config.toml
hidden_size = 768
norm = "rmsnorm"
positions = "rope"
batch_tokens = 65536
MLP neurons of a small language model. Each row is named by its layer, matrix (gate and up: input weights; down: output weights) and neuron, and shows model dimensions 48-239. Each number is 128 + 24 x the weight over its row's rms, rounded and kept within 0 to 255. Numbers have three digits each. A neuron's up and down rows have the sign that makes its largest values positive.
After each neuron's rows, "fires on" lists the tokens most often at its 100 highest values on Wikipedia text that the model never trained on.

L3.gate1505:101150121118097109144129161164130102131141123102132100126154148161150168121139135137152125146115117126111112147120131078132143122129130099159141115129104148137117140126157098125099142094123125110129118089120125142121124113131127148115131162122094128153112129150169150165098157120167128125111129185107155083128115137130157127115120161179122124129172093196165165120158133170124134097109066155130159124108134126170101159124138181154118155172128096149164084121155130103129166122157117104147073174148110091118158122145087130106119137115155152095122119160190114108152153097122079148
L3.up1505:136160101106150123123125116122131183085102170101117122090113132158086144106106172118124134135117120177134149134140162132117079181115106120117117119139101149148129118137093165107121160147123111155150124168160090159156110103125116109121112111114144134115134124123129106166161151070118154148143147158137172141156116129113152123134136114113148135120146100138082128144149138149148101122124133134129124092116124128158146105137151165092156186129107105124102099107089126130138126107090135130113145176139102124124150112110088125158121169128133089143149150124090168145126117086072087128
L3.down1505:123135116098188083118153152120121157098171114187084136138123152155145123138117088145157124099110102141138150099152102133171128153164139136110115149112076101137144137125121144145144149157117137128158109146178142132107122129156145144148121142121105122145133163108098083122138099100100105152104103148136143118105147154123154100111099129118093127109134152114122149130108175130121139091104106159126122126109140136141070145105111166126133094165114120100132113138066112106118168101122100127128137105138143115114114108118114122117137099094167155127162125146153113110169157157135137112
fires on: " and", " also", " or", " then"

L3.gate730:135146128131130126141130117156122126136111148126160170136143169126119113128149105096137141103125092150115112101131129130116147118094120150138117139139168133136119101117147093124175107153122137163107123108118118150127136086123197127118115107140178160119108105132111125150158105114114157133112118188111153144146132076145142171144141141123141156170186157120138155118136128111108152120138103129137104166149113138125149134121115117148130131130104152140161146134143067137108119123147144149178158124167094142124104134154137148111152144125112176115094144164151137128167107115125127133
L3.up730:125143122135121112136112127126108176095146146122089137090127121123157107087090163103143170122145083149152116127135127105170134144142123186101147145109106094116089150151170156126109137170087155106110149151153135157130150115144167136130077142097116108158114114154159122170132159132130128118153088155160143125099129111150135108156116125135126129140132129064110114119146117119114197099178119095150084136093136144095114157168101140078135136117133104154159139135083135157123120125103126146070149112165081111072119069148118129095201125133155136186117121133140133139139101132089135148
L3.down730:107108091142160145115099111185132113089189152095123120125134123098113092105122119137108125122116131111096131185098130108172136142121130110123165134122077122092140123119122099134104152130159140146150109142154138179133161150144125135129151154135075127171115148124134175125132160125113139138141103114122129133101173133132140118159143115144117195142086157152151132155115182118115100133091101114133162122113142134170116132130101140137124095144153105125136150115102089118109114158165130096092111095124099143147133098152157190118149149151136161130108114104134164121138130130101099174
fires on: ",", ":", ")", " finishing"

L3.gate574:132133131142132122118139090106149116131119075112088072134120113106115154078138144122128154120140114127122107150090135147127130122110146159145107130115106141128163143052163110147116105159132147126170111117108100130104151133116147142157110102148123171146110166138139108121150151092172137125102176078145176123110143109122153129150150105207100105141092163135103163148081110166127111132098123116189102120153141133094098088108114102132121139094145125142173085120116140142170132105095080126167092142122191109127138131119142122143109145105129136131119131122112113094133106109099112140
L3.up574:140146116132155116180132121137123155131172110096088112083141151106110119102140149068165109110134088150097147136155152142169105157163123115100123129125130143163153150133180159097083131154093143152096089136114133131147117129121134144153082103123125187132094123091125131128110108130149103179103160135127151108102113149163157131129119138162084100165104101178159145126099160117119121128126147112117088131179125095175109111086132182121170092057173108152165145164143115134113105121120110167172136157123176105100165111119137120117139160153155133143151137101096157147098103109101099111
L3.down574:118161142114084131138149134107166110124145114104142163115145131131125145129140108142164164162098116103110161168145087111187138129111100135139144147100118172205135171148115175082100100147152177131180094130126132128142114128116110094130086131127101111130088116189180094143176110131079082142140134153108155136117131099157120127124129179169105112117116135125122164148097094123137126102139118133132148132144143130168171143127146099139139108160102113135141137160105114109152126103116107151131122112147174085118116134157125115134160140126129149158137151149113125147106118131134111126
fires on: "'", "–", " |", "ment", "ard", "’"

L3.gate822:153152160093157126149139125121148138113163095112136091165119124119141096079116126142151103084093143163121114134102122168178115138146107162140125134130095128149117095101129146125095105108123135131141153144077111123097161132144151107161160113180092139111165155122074132124139113142132143153130103175145133132094102132150188145159193137111173124113109122164154112154148115115150145158081112147104128141106126126068125145151162138062094180109119145123111075109141188158140143147099134120131147115134129156114119116126114124103112089126091106103172130146127149137153129128139083153
L3.up822:085146094150156130138116127099142104112114137127117077099113130106109120151131166099082156171116138154114105133152155144130133102105150114118138106131121134113154153129127147122107111123104164133153093097099150120102096083141142124147079140101125124127073092123142118120141131097157120118149127116142143177129150141146134165097137152140104090160113130121150137163124115122104100123137101131140178101140131108139121095096162122139122162155117101143093104122136164149116132090145132157150070205137151182106111108158172143096112154092116123174143129078130114143114143080136146136
L3.down822:154090130120106091125107154113161146093146094155158061109091092105143113118147086109102135154100160154093129145134134135142113115113113127121124110129124136153133146121153131150129111122128126106118108146107091146187149104144149118119145118136127141111139127106108125102113155106103088057169146134161173127125101118159160119130158160151088125101109156124140124129111156117159087138089179124099127122143116113137167094148153098129151169144134176142103104140133152075150169093093093147129177108140124108120107120103129056112131095180098107132115120199119122102146132109128114126
fires on: " |", ";", "w", "mathrm", "–"

L3.gate507:159159135125109103127126118146175067146131118133150107130130150103145147131141146141125140106118104117167169150147119135142112135135172096147097150134131132111152132116157114127093140145119162171136143151129128133139094142112104142164128102092117138091130128151149170126134103079134158105071097108146112120146116111138111134118121098167117088147156160149153135100130146155128135135131124122152156151157098145157113072119153112162113141132125167125151128140165145135098131132170142159119143120158151095122128146119132106128141072087113137130138151127144150146112181106129081059
L3.up507:138122101145106138143105133149125156131114149132125101126167086136155068147099121145142180102119137104158110151135146115141149145106122154189100096147149136147124136124113098098093137106115170130153140167148099140144130150140130144122116078141142086094115145122127150108124117115134123128141157092091121092164157138089113114128081123162077119111095158125160099125110147168101152076125113132183143124129108138107138135112109171123092123124109118124140150147145148119091107171153127130174172123149111129121152103127155156131101114127093149098135114070143137155134116083149100124
L3.down507:099126112138118123120121126132141121099129136110125127107169098138142126122141136143114103170156143089119119101158103164162182122172137151144122086140121136114126146148191174137101158173117109157145112174135167122148138166098134112133141137120121149125151142125158116134114131148133113135088142142101140128119141106127169089153127139115133129095129125116158138138130136140130146130077180090129167142126169149189132113134122113138122082114100097141139112107129141142084092127183115138102129118100185129099101091113150056090130174132145139133122165124134113107120162121146141146
fires on: "-", "–", "'", "ph"

L3.gate434:102091111120107164133147120128125145137119150127098117126134155108135119140120145109097116145102154164127149102061127136118108091126142119148158125153124127093153095135148098139123114115117199122130126108150098107149105080081127173163150147123130138105082134123155091129187135098119161160143152133130147113147202102097133101150177132169177112189130116134100115129119136144135065090146112108167073152124119118142135122134142123158164169110163141106144113155128106119100135116116138120124182091135124156133131123093128135087109118124143143177119149086089149142128139089111133122
L3.up434:086088119133106153127106142169086135153107116106086086113133146122128137136113134119115092135102085118109160165142117133119147137130077117135152087138164118100085131096120094078122105115116147138113144167139145111145170184128100174099161122137123122123122101143122131146170102124163131118161154121105114144162161164145093166131121126123149134125082114118157122128138128116145141138129115104160141185076123099094110128134100115111139117133105139098125148129128108114118109111147130130156102088118093128156131097163110140142111116156145131145125159157180157154107038078154169137
L3.down434:127161137158139113159168131106144140170152114169131133169143133124129108147131167124151123116097085078118156123133149104128131119143136144109118138143126161156122137143122115140150097129106124157150177145108139104118133106105148140124149122094094107139104128047145094175112157132105088113128122138170119173147097205134094136164188132118128145129161115107121105083137114146122136077098127111148135142128101141100164112154136130158095110092159152175126139140156113127152138132117117078088115100102155075165095156137138148117131156146145101150138148141185107121086140094078170068
fires on: " |", " (", ";", ",", " or", " -"

L3.gate215:102133118139139117104133120112153113120130126107129123112154158144157079136087139120155127127108112124145159173181116142127146085126147103114084109131146122124103157126108080156106091116151128163173130115136145132141131161085178124118124137147139108128101197141164144184149140154111120132135085162092093107110130116104155135135127161125144110122120141114121141095103130144104096097116067164144094167088109109134098133110154159137114135124127153157115146132133108116127092160125131138160145145124144108125140131169112148111110149143126116103117120143102158150125113153104102149
L3.up215:103102134103141074121138102169120100136161109160152122111126097140094147107084155137120155068130130163138080126143127130124134148129113154103121123154130140133149132109119141112117156130154137125120109118154141144132113152115125152118087123124128129148104140096130085157135087178104113150109123127103158131080102131098125177124098083142101137023126177147145110108112132118137140115083106102109160108141076141144144130162120101113106133142101134129152094154117117145137146117149112120182187145128111112100135138157130134133158133130116157099162119174127120136163137118140140127
L3.down215:142080149144132153114125081162149101126099127143101136133139133095140120109135130124147139141128156118136142154069129117151140153132134095108132136144103123126128116096104104105169126151155096126089122129119093160152126137170105146134126160079149103154144127128114128087124131143161130158143180100143182129100188098148082176089173114140090134106161135149132081131185138130111124133185177088144158102118090130160088098130114087169118118123151103125146115125098129101131153099145120115111111154138113134181105102201100163112083116083096120101179151119179130107124145099129134075
fires on: "-", "ight", " -", ",", ",\"", "!"

L3.gate1689:095172125155134135139158137121133118128153100140119158144159158120147140150145111174133060120132092170148143147127142115130146163087169127143134123122101152084148130107161077212119086111115130124100133116147121109095107142105170135124129128102125152109159159127155154155165155089158165117135130095160106055122152132156135131148092157143159108110116135177124117083124126136121165105108138100162098137135111131126121111078122117125108160146142163118166119130162175118126093154116073140094121074135104135148124131135133133125121099111174117122132110111159126143126156153152155129
L3.up1689:126146122151133114127116149113117146127164154134132120149170131137156187106130149117184167107128162163196129148160149091161157162162144074142130105106092145114134132087140141126097168150116106118122119116136117137126126144119109148128110135129100123103117123147172173097153120134105138129124130148137134122152112103100128131135109139131125114106140106104154106120168144144114151091168127124158097146087106135136121116091075160138091109105131105120128153095198112104083128138115103129112103096126146094141151123171141128112120125157173117100146124121144123149128114167143130129
L3.down1689:134117120107111125124085119124109144125130141140141123122122135143108161128148146101182125139136105128119120098146143130091121173122146136090191145129142149120137148186138088127144118129114129098088171145134172130101144122093086127130145085146152133111105126121127127151080111150123147147109118131111130119137121111135109050143121147121175116129165085077151137127068182157132113110105144145104126097113109111145142133132148140161127094085105086142156163091172112128102158144156148151157138139128108078088108135139099135130134134181150149138155109122128122122109122140155103106
fires on: "-", "–", "er", "'"

L3.gate1004:075147106113147122118178167159120169115176092098189133101127133111128156112122122174113125140113131124091081163132128158101168130131144086088118132174121137164097164123098143164104125084148139124135144100135154166170155139170118091146137105088125106167071165121139107149091144115140106074144091123161116176155149115105097135130159080171137165122116103112109108135133085137131145097128135159117094124131157118091106084123120086129170105192131105158167149154106074109093163137115123131104134114130132150110151084146130134132125158149132178096129141150101126110168132105111152105
L3.up1004:091139134121122124145128137121112169127143130096141108166124119142098100057149140144153087128133133141163109134149111140154114090120169162152186125143118142096123158081169102144116113147166161132170115147163098102138154135145103091134110123135097095096165115118128180151120123104134115116140124120108100177166091142162090142121149122161093080161163113126073100084069146113132099114128177149144099154110134139124151161151089153087138115134156147110141142120138128121123120118106152154144150087139141144141123119144127120148147057109141127119140123084118163150128130115146120108
L3.down1004:135118099140113143126109131135123116157120155187131123108130138100148110146131141111143145115148118129149125131151145135104109171136106130140124113133169141120150152156083165101094127086153131136104136138140153096141104124119118084113147110126084128086155128205082135102155155120119118112092060149170151122149125165124150123183137126104122113112154129109136135102132125123085136156145140106123125104137145139119119121155099159134144127124185131139125136131105127093131119126155139102129096097083170129150142102108113104122147123112146126133106119142132155098078147149179120094
fires on: " |", " (", " ft", ".", "amp"

L3.gate269:138159112133125132136111143162164103149118112105152151140108137098090087143163100139143149111131130138136137149105144113107088112154115084113107133128185132144139124125104109131067148116137159096114118124113149107084129117114129118137162127149184112187119126134142105135118133153144163145090113137130117167179160130142135148073103132137183115133150139127113149093152114102089105131122068129115099122117112062165099148156159152134168125072160205108108152148139113131158163169159114128160158146132113111141122102144089134126136125128125120082131110168118101093117128156137136117
L3.up269:119168110115125142094129120167165122142126098122141100137123170140092131156126085121123136143103141109112161140116114129119114114135149135118123145120127131109117124123152108142115122163146134099153129100121110102131121161128101107096131128159116085138079148106150091132129130131120130132143132153154131123115113094115103109131153082107105109103161172131166107113144149128122110155133137158121093104121108111127128112135134104133133083144157118114109174134122138161112133121128098051135102140151076142114108123110111151117103145150120106121093159123078132141140117131112131131
L3.down269:112144124125114120126155124147189129146113130140100117148159142150105119156076129082130142061113133110111118116134108142131178152175096141146122139147118116119153154126140131140116133141119161109170122101134143128120130142093107130144128127130114116120101131248112161135147193151107120168134121134126126075143156137142112127140111128115105125132155146129136146139164134168086143145143087098157106104122101139123110109168094139154126178113145139121133124152129149118172080106161122123134119128146121146113113146122119160143127094112135099143086124086096117106121121115115157078
fires on: ";", ":", "—", " –", " -"

L3.gate1822:185115103097102107170135078144163146151115117130116132097106140107143155124122124099121154139121182110128145131092113119063120122157139138093113101179145139129099114143180107139102132149146145116169150115096133073161135098099145126151137144130159142147080110152138094114125110114125111108073103137145132171154146121155119086067063112132120143188132103144141105134090132144165116177142140152115095090103105167108127119070132115108127170117153128153115097115160119133165172121087148130124141106146136133134069082118105149131164127113100124138118120145173113131136140103143152136
L3.up1822:143146108126115123156097090131143163122135128138120079117129122098116132105145142112118123129153158129147160117103167099120167116092050121131064091176142146113145155138134140163117156104086152131144132138132140101145179095161113147127152163156129122162129113149068096110130103164140094128107129166148142137133096127142146148121148150117129153083127144153149124089136130094115154114133098101120143087117107179184120130151188152097140150119124110133119094102139107102135104157136090126139117119136112128104170130190144107112098134157138154112123128135107149114158187134138136105
L3.down1822:125126098137118127139139142098108114112123126153142095123148148162117150125074162130136138108156154150164128138142119117149133121138124156112114114158153101129116134157158102152118139098123142097104143154134109122140164134122144125128140173123129133158152087108139103109167089140132141132143158131122125107096091128146152143068104186074076140115142098154140122112107122095107158136060150144077120114102110148122178109130138182099176119072150107165123105130137101130157136146141145107151127132137161157152133120167117056131139124120117145139114133107132107112131155108138113124
fires on: "\n", "://", "$", "K"

L3.gate1290:142106150134136106117191117143143091163125108144160127123156123140145124137126147086137129121161149144162159149141118118140120115159130101139169155155123162160138121106119123139093110128147163079127106108140136149119142113119108111142124129081171125133141144100132147131141134106160143119134106147115137153133168118149106103135099104109142146118121134114091139127120113175080126159133100118115158139158091109087115111167154114133096120093154148136137120145164104078088086161154153193138171093147148160113116112151103141107138109117117136140109110101109126171092117131177144076
L3.up1290:087119129156135125123108098142162118109126127075146131146120127085140142112131116144137131154095119094129101152144130165133167150129139155167124129101111108159123125107146111131141160138149115140110143124123138135109128162096137148096099142115127091135088120157116121130111132145121092140162125138115141155113115115115137183149141131170101127140121086105184165149140107097115170100165095124134142163121076088144129113145117091121151104157135174125104101121134119129104120127111117187136154125121128099116137130179160122148083100126114136142152153117124101184135076097169138178
L3.down1290:102165162136131118154145130162125109141168100133155105151151122148119102126097163127115148120144155109137114106135094104105168115120138114108108128122143132167148111117141066115117096129134132091157133100134085124108146118089125116083103133104130114146101098166158132127154137159099087149098127118125157105119141103121151165158131137157131135140129123179148108118156146163110129136155121096144105094140151146151136127134148102171091157096129140150130104121128140066156093123122135124139128110139059160130081145151134158100102102113136121159154142115134122112128135109162117114
fires on: ":", " –", ",", " -"

L3.gate1798:125132163093141117129136109140145107140121123107128105156111113161146108118121150142151074102102106118163128125125123093126150120151107127139145143131100106101147112137163097158103145123082162132140121143102125152160120116166075148143209127119136131140133090109150160102150112103150111131124147095148142104144124153163087090144149100081096098120137099112146157114133136119125102125123128134168142110164147149117123118104097125146152099148145120134109174100139138115102127126155126091092139106100085169109087099146160117157069149086145140145131151106106125134155116121114133142
L3.up1798:119161128135112120128135141100142095128126130161118127098124114110130106137111164126095151173129125155107128090105110111121158095108098102125162081157105139106130116107090130129103143112133124136147079153144165131134117100123138142067128087122145152109086135132172130118107123113096127117101104126098172184125097122142118134094121145174109090175105117188132109134130163178142122129100178148118146125107135098125128136151119149139156124128148096124130105111117117151167152160202098148109141158170126094140147154104154138106146141148113140189072159162098123109105154154130096155
L3.down1798:140120148135125110145148083135058132146111101118142111134115131196157126133130159096101119068134188122143095111117132147117101142126120165151130096130111113168127137148122093144076141141107162099160189141117061098103148108120099114116111179144149134144151135095095135088128143140142147123148114126103115099135094101075118114133137102115141106129141115101150082163178170164123146191107154088159069119165153108145167092179126159100093181077098153129115119104113128160104124143146133149186132158149112093132144100121152165109182101127129124135175117140129145109110163149157086132
fires on: "\n", " Me", " |", "us"

L3.gate3:156203138093124105170174138157143124103104140149177145111155147111157136160145142137145108142092081164153145151172102127124118139116152165185140168153146116102132146141163133138120127104126122136118116130109138125160132135143107100137151089123162133108098151139185159127156169093152132116147120095137098131128123115112130098086115146117161118173138147088112111134126101105175146137118155129124133104141141143157156122131108121117116166144143084165104149144123154110117132167144089143102127102190130132136095136143087153146131141087116122159126104127148111114126139140150096093
L3.up3:122173129120125136146173128077112118141136148138152135139120144148136156167136115128103107135150126149149161125141054131084109100115140136147125119119139136136132128153131088102129092148100161105094154133194128103078148109126106145130144081135113179151141111142164126141123164164113144099137106135099136107140113127107150109114100144160156174127112086095116152100158086119104152142098133152117141128134147133100140100130080122113102153165122114140112080100108111163156115118179115134171137118173129109134155153154127129109133147120130114128138165117123139133142134107104138138
L3.down3:151138143198124136125109114148188132076153121130112136133143125118129140133188102123147158112126140116096129137085131130134184149116096125144124154110098099109143126103120152156135182128121127141112110134113134126124126161073120097128108203098121158123172118131071127133107093111147087163128123156122116124159112124063104114132136103122089123133105124163151097155095152140137120124082061111103121141113148115121139154113139146134110126088118100113102115079135098113106148132117161099155125127118119130135110111129162199121146128132166119123133133116123131111110154110091137120
fires on: " No", ":", " U", " |", "O", "\n"

L3.gate1670:147109150135133123108171127122158100119101120116123140090161166126108109151116102151139125104078095090166134114151104131104140103118104160177152134146115188110075101140112126182150128195116115134118159148114129137101103116120148119148148148175128116140142111117114103114119116134115115125120134139118109140131117186159123129096146185135139131123160122124169132134127137123150120120133146167136122110128151146108138117149161168104124156092133118168154151101095118173136126104139159146148114166128149118109125140119147146169115161128135092137079126142122139097150153101131157111
L3.up1670:151098121138166134134139162149191130148114079141161123111124142106109134113086154122114149165115115163089103167148157144149115139098142122147145120103097136161148097129125127155130125134121121084126142116117125141124127096133109085089128105089142121130176122108136143159121145151141118109154104109122174103139118124116102121088144130099162113092123093140127120133115069147139112090096115138133152105158165122142121126142128095121090140163095128139147146111133149099073162112132120096098117132082126161155137133123122136153104137124149143095111096153123175131068143174125138082
L3.down1670:087175118111154130138145124153129161105144120146122070171144141108129116077078150131128120072144133108097125114106137092142148137150135111144070109140129153152152142108156132147110126093143109138127097098097119102165117132113159148084132123148113145133183130085121169153128186127115068114094110123138161103105086160131149146150149098115108154142097134151125097144132130100146154153102161111112148109150098127161128121167126136135138144153083130075135169108113108120105111092142133084128135136109112130139133146125154137130138101140115120122106113147121164126099109131132190176
fires on: " and", " as", "in", "n", "c", " with"

L3.gate1768:143164127133111118149134180085139131120090119119134133170153099147139126083152142104113165112093143141125119133078110123138137128119147106115155104133104172113092134167104097146163096124117127137123103107122117102156123125110154151105144124119118156133125106135111121109127089121113125165139175105107144091124166168159111108149138130119152081133121120141103119150112072143118133130127134139104114155108154114127095088121138159156145103117172137099133124100140135127143120152112092098137100137148148125130084123100150130149098155134124101141087135076159176145125148142136144159
L3.up1768:099141177093079120132098139140103099103119134137133104099153091122136111118110123104157134110132147110121121102105140111159143135117099164144144144108144128126127146107128117142127126101156052069088094130144124100152143104082096103121124117162094147114113125121181126118124167130115130137114106157140135116133135125101128143097123178116105091141099088125178129140113141113184177137109144120179123164140135177132145125120105115080145176153129096087151130155134134113102136132077142107116108102158138092108120111159139135113113155147144166109148133129103161101163118142131091078
L3.down1768:141137118137140123131084089109166137130078110144164119108129145151125115160129116129145098141128176088118135141142160081148105130085126118146133145121106112139134162125138083102114090128170109126094100165126121151155137148103121101122068111156109115133116101179160121140113165140130142118133120144104147119130124097104118128097115137128178125125158054107185121129107088123114148127114166105162133117163124134157155150137129117161131105105135131116146120155110137119112109106116139101116138116106136104114124145175157129111125119099149139176120107163105140107101155121128100126
fires on: "=", "’", " Ad", " (", "'", " El"

L3.gate1893:127115143122152162092119074128117117158123103108154106122171157136140154105122126089108136087118164145127140122108123091172151122118192119115120105141111107125129134097149143139132091137083143123118138133124165113079108178148151161121128101143111156148106106141141142114136093156198134116101111095172103121141182088153084093120126121133120070157146142132091125130130115102124135133126105094126143074113111147101109100165124129119179137148136149120132144063144127126097124077163136163184113111122145075163062133116111126126086068068153147136114147082100184128130122084149121163
L3.up1893:100112172131149127115106160108096117132162165131122122116167128141150152156135107110118109149115142144121122141123145082158091149111111136141159109139149103138086103158127139114126160097120092115150120162110145115129132125124147096131097131133121105110117119106155139097106120083114142100131101146130188080156133113132179160153150142088150119154142121150139168134128103128141148081127094115166088102122121137126141170148111107097137120178123126127121109106133091135112122124140078084092149136168068120101118138174153168174087116131117105118121101139126127160111137145209119106
L3.down1893:144057152093145145175162148068122156118187150167146174106139093149139126123133155117170111176133146126100139140138151102154135121146112151151140104169125160130190129187128116121033124126121113129175139148159122177102156152117182120109134142114112112134120178130149089097142138133165146154089147135155117104144118150123141106116176136131130137166139124159127134124126146126133141163070147109158119130116138136139138145099136128088127140164087126133161079102129148121099130166140120142104186109101145114113133164119132119121130131136129127148119143139117118157122148129164116170
fires on: " main", ";", " only", " following", "–", "-"

L3.gate1275:118114090111135129157101118122125129153131142115105114148142134110157133104145090099130135132141121116172112164105113136133145135083126133128140110162108115112122147109131104131157116096138133137113106119072174092137156105138142117087107145146141124136120120118093120110114092103149117159111115133131124138166086137111112112144145113122134127101134122108137123144104112108136117194113108157178153149162124131171080109112115130128157146176146125105132150135172153121131113143094143075100140101111139134127096102102109122133141094148104136150131148097116125142105115108165109151
L3.up1275:161135104145160100128107129091148167104123115164142139159131103111129096143118141090088133123167104118098134132097136072093158120094146085123078101142090117121113120146136140103121112118111129131135129155127130102149124110132121116139174110149174122175150140117093102195134112114145102121131107121154139127128147101105152169128099106151085122108140142171126152111105121137141154129157171148129100140131074161145130129144125137143111133102116124135113125111133116100079124158087128093181126130148109140137128076084149122145148132163115086116133170113131100115160154093134181075
L3.down1275:140068094114142130168125151124132104184122118101156079142104164119117091125128100130124167116138129132139148162158129114116174104126152127120133139158132115170130127119081151120142089125155107111148138164161125119173155074126149176141149111119117153189121093180095093121093134106169113106141099145153150137088140089141077162155114077119107149136152138133163141134064143160099110133120094119111108098180128127089100143128144163146126178110132098115134136113122141143119099144157109140147144149108155143178129127149122090159105128191141137198137123144122099093151143090107155194
fires on: " |", "\n", "–:", "://", ".", " ("

L3.gate669:125142144126133139071155184114135137150093133150165159105138139113107109122158128117152106118129153120120081114127132152108147136143124114127163086176148132140125120156095119140093099145102132115136143125154132085120074118154112106124146142121112111148160151154114158133080126142168125079133146144135159113154138126129155104160173111160130147110114099107112118102109112084098116119154127101136089148154140135115119120150124166176147107154129122092163184170135144164119114147068136121120158117141107108138154125145141130133120128081106153127094146135123140112124122124145113068
L3.up669:095186140118100165124165115105131105155107149097127109140110146169158084132120131103142150110130162151134065094133170172173127155098107127129117122145137092099135169112140087123096133135111108116120120125113130144122156147117111112125127135137149151119134149139095120164085149114132090154133164087151149120130146091166134115126121121096158115084144106158092148117114123067117107131159098085144116150105123167119117124110123102088108109112107123073112148115124146124120148153100155111145165125140106108152154110066122115132115127163131110099098123146131112132143107144148093093
L3.down669:117124149170143102144145128155092110117129113138104151106150117146112084151166142130140117111115139128128091156099105118118145107130120104136123102120147162128145159123119102128138097139142099134101121109091120095073149115191153095117157154138109079173128150112113142122071144154155114128107108129166132090132114121166118081171142117108136127125134109092130100117156157108102111130115131095121118108112095104149155112103113122103144104154165142149095145113124104151131170115126118119138138157097062149156123104122137122111113108119127157094149133115106120119119098118123105110
fires on: " |", ".", ";", " stars"

L3.gate1233:114130153106121141121122160112108126160107154118146073119108109152106121087167130147118083160113148103109129130155176093119112092140125106139102121124093137127095110112115130142181117119146137124107127107121211150100170127120106131136128103096146169181175135135139162140142123145171161108181092100153162122150169133143115154142113135170146154109087120134101141128121103154130094115135133136160136121154120164122134143150111134173118109115122158128107137102099118143084102181148176157120147080125134145145146130110100138128131106120105110151120108110150146150092134103134116126
L3.up1233:084121114139115100103111163161129115111106114136123082108092099108142150101154136135096143102137138105138174158113143117126122132115127169132139140077093133142121108085121156138139127176152100105105121142123193147145097165129142162112138143122174106122115113103184143116123105148143102118124111106122118133173137163112107134092089092106134103123162095168161125139045122128135141153139126147119184074160161145129157123133125149147176136076153135106115071096076093152143106135084128096159159141134167123141107085134148111141163120125152149165103092166129147128127120089114115113
L3.down1233:137120116113095132123146130147099115090118121145095127088108079118145157118123122121102140135167154153133123138095118107088133111114139093105137110109125139122098106123122130118143074131154121100135133146112140135130117132155122152124183090139165140082132105132129146127129122129126144109118127125106174131140098144133148137101100140098100130132140094120133123149065131100116141131163137101125133131149129133149113084131106091156125132169098127101140094127165170147091183110120127109148141108100136144077123133118107114132153113177124115169169134108183107150127115128060154076
fires on: " these", " those", " two", " These", " into", "og"

L3.gate722:130130154161154148108132158137144101118081128146131114085121149123127114111158141130066086145101081167109140132103122153100136159105190128134168131140107151146138094118151117153162111122164139093143090087116133145108104117141149136124157124124143173156065163126140124131121104096132144118117143109140151116163193130134149101118092129172132131153108130137086137113123113141118164107116109153144106102150129164120130088110096123181161087135156150168150121126140125155088117116070110161113107085108132146140119134144158127130143170150101135147138130134134126125123144078130107136
L3.up722:123121114133095087083129116151145133084140106134135134105122085140128134126137127108089085150110083130170148135116115108073121114147136137155115153097093106120142106155135099162125117153128128125129154145149129127095061137152142128128136133099131165149120128130135120128121111118144087128088133110092064085172094124107105124090134123145120158125095113143122139126114109139176136095099147119143118123134118139114132167183137119190103121105114170156136125122152117135106155165112089137123085132098077125186120100097121125147187129138129119156097105138167119131091104131163096106
L3.down722:115092168117113134093147122130110143124145137139112123125072119132141161109094162110129123148127130152133108139126124081150128085102141111124171110085091130123135081161122137133138100170101099105130111114155136157104125146161163161156159097130151137121114109066133117129160129132148092123131140117117119125135118117123087138092135130101123109119154097102120158096092146098104137108146104100123111148153107131148146146169091099132160129149101104177126146106121138124123113143095125182122126139114095119135137129108138131198159105155155135134172111107160105163119162118129128132
fires on: " this", " This", " the", " these", " These"

L3.gate469:188108150152123147147128163134179148102129143120146102135131142120112139106128106139133148135114116110123145157121088123129139089144130143160126106109137136131094112126127077154144111156149153144141158139079164113110154102149155103156143135119149118153150158135126146140150106074156122127108137159133127214142127113122108100063096115124150113132170159130127133152114154156102153137162127144122127083111109118135117115143152160163130136112144098125160120084123160127138154131150124155143133144168098121137113145120125132111144202117111135163138097156107142104121146108113108087
L3.up469:118141137128149170147131102122137152134108160084128120152129108166132115092119107119165130120143145140154114113107114122129160159100152118114100135109112144137133103172121149142095096143109136141073154114136134167117091139134194138149107114113131121144126181125135132159135119107075150115168130179104172140102099134126160156148138162092106175095118105078118113086131184126119094066153123154118123152137167118160127139117176100154132161128149070118126113083112172086107134119174107115120129150141123101155117135130126133055123130089093122141151108132156125133158128174107137126
L3.down469:149109122137154114117119129122122151100165154112142115140112132139136118128118112150151098120173099123118128087136137116140138140093119159144107133134137075128168134155120104080082110093101112101177114116121101103107134124078147196114166132181100121125134105124129128111122112132124160165150079115106141080095141124101157102128117103122124195144085130157112172139152143076146145130101086120090120107103086157141117140130084175110096098164085117123110114106110080148113147137115103139150108122158098110100153131119095165116180089127107159116123069117160144112081112122125091156
fires on: ":", " and", " -"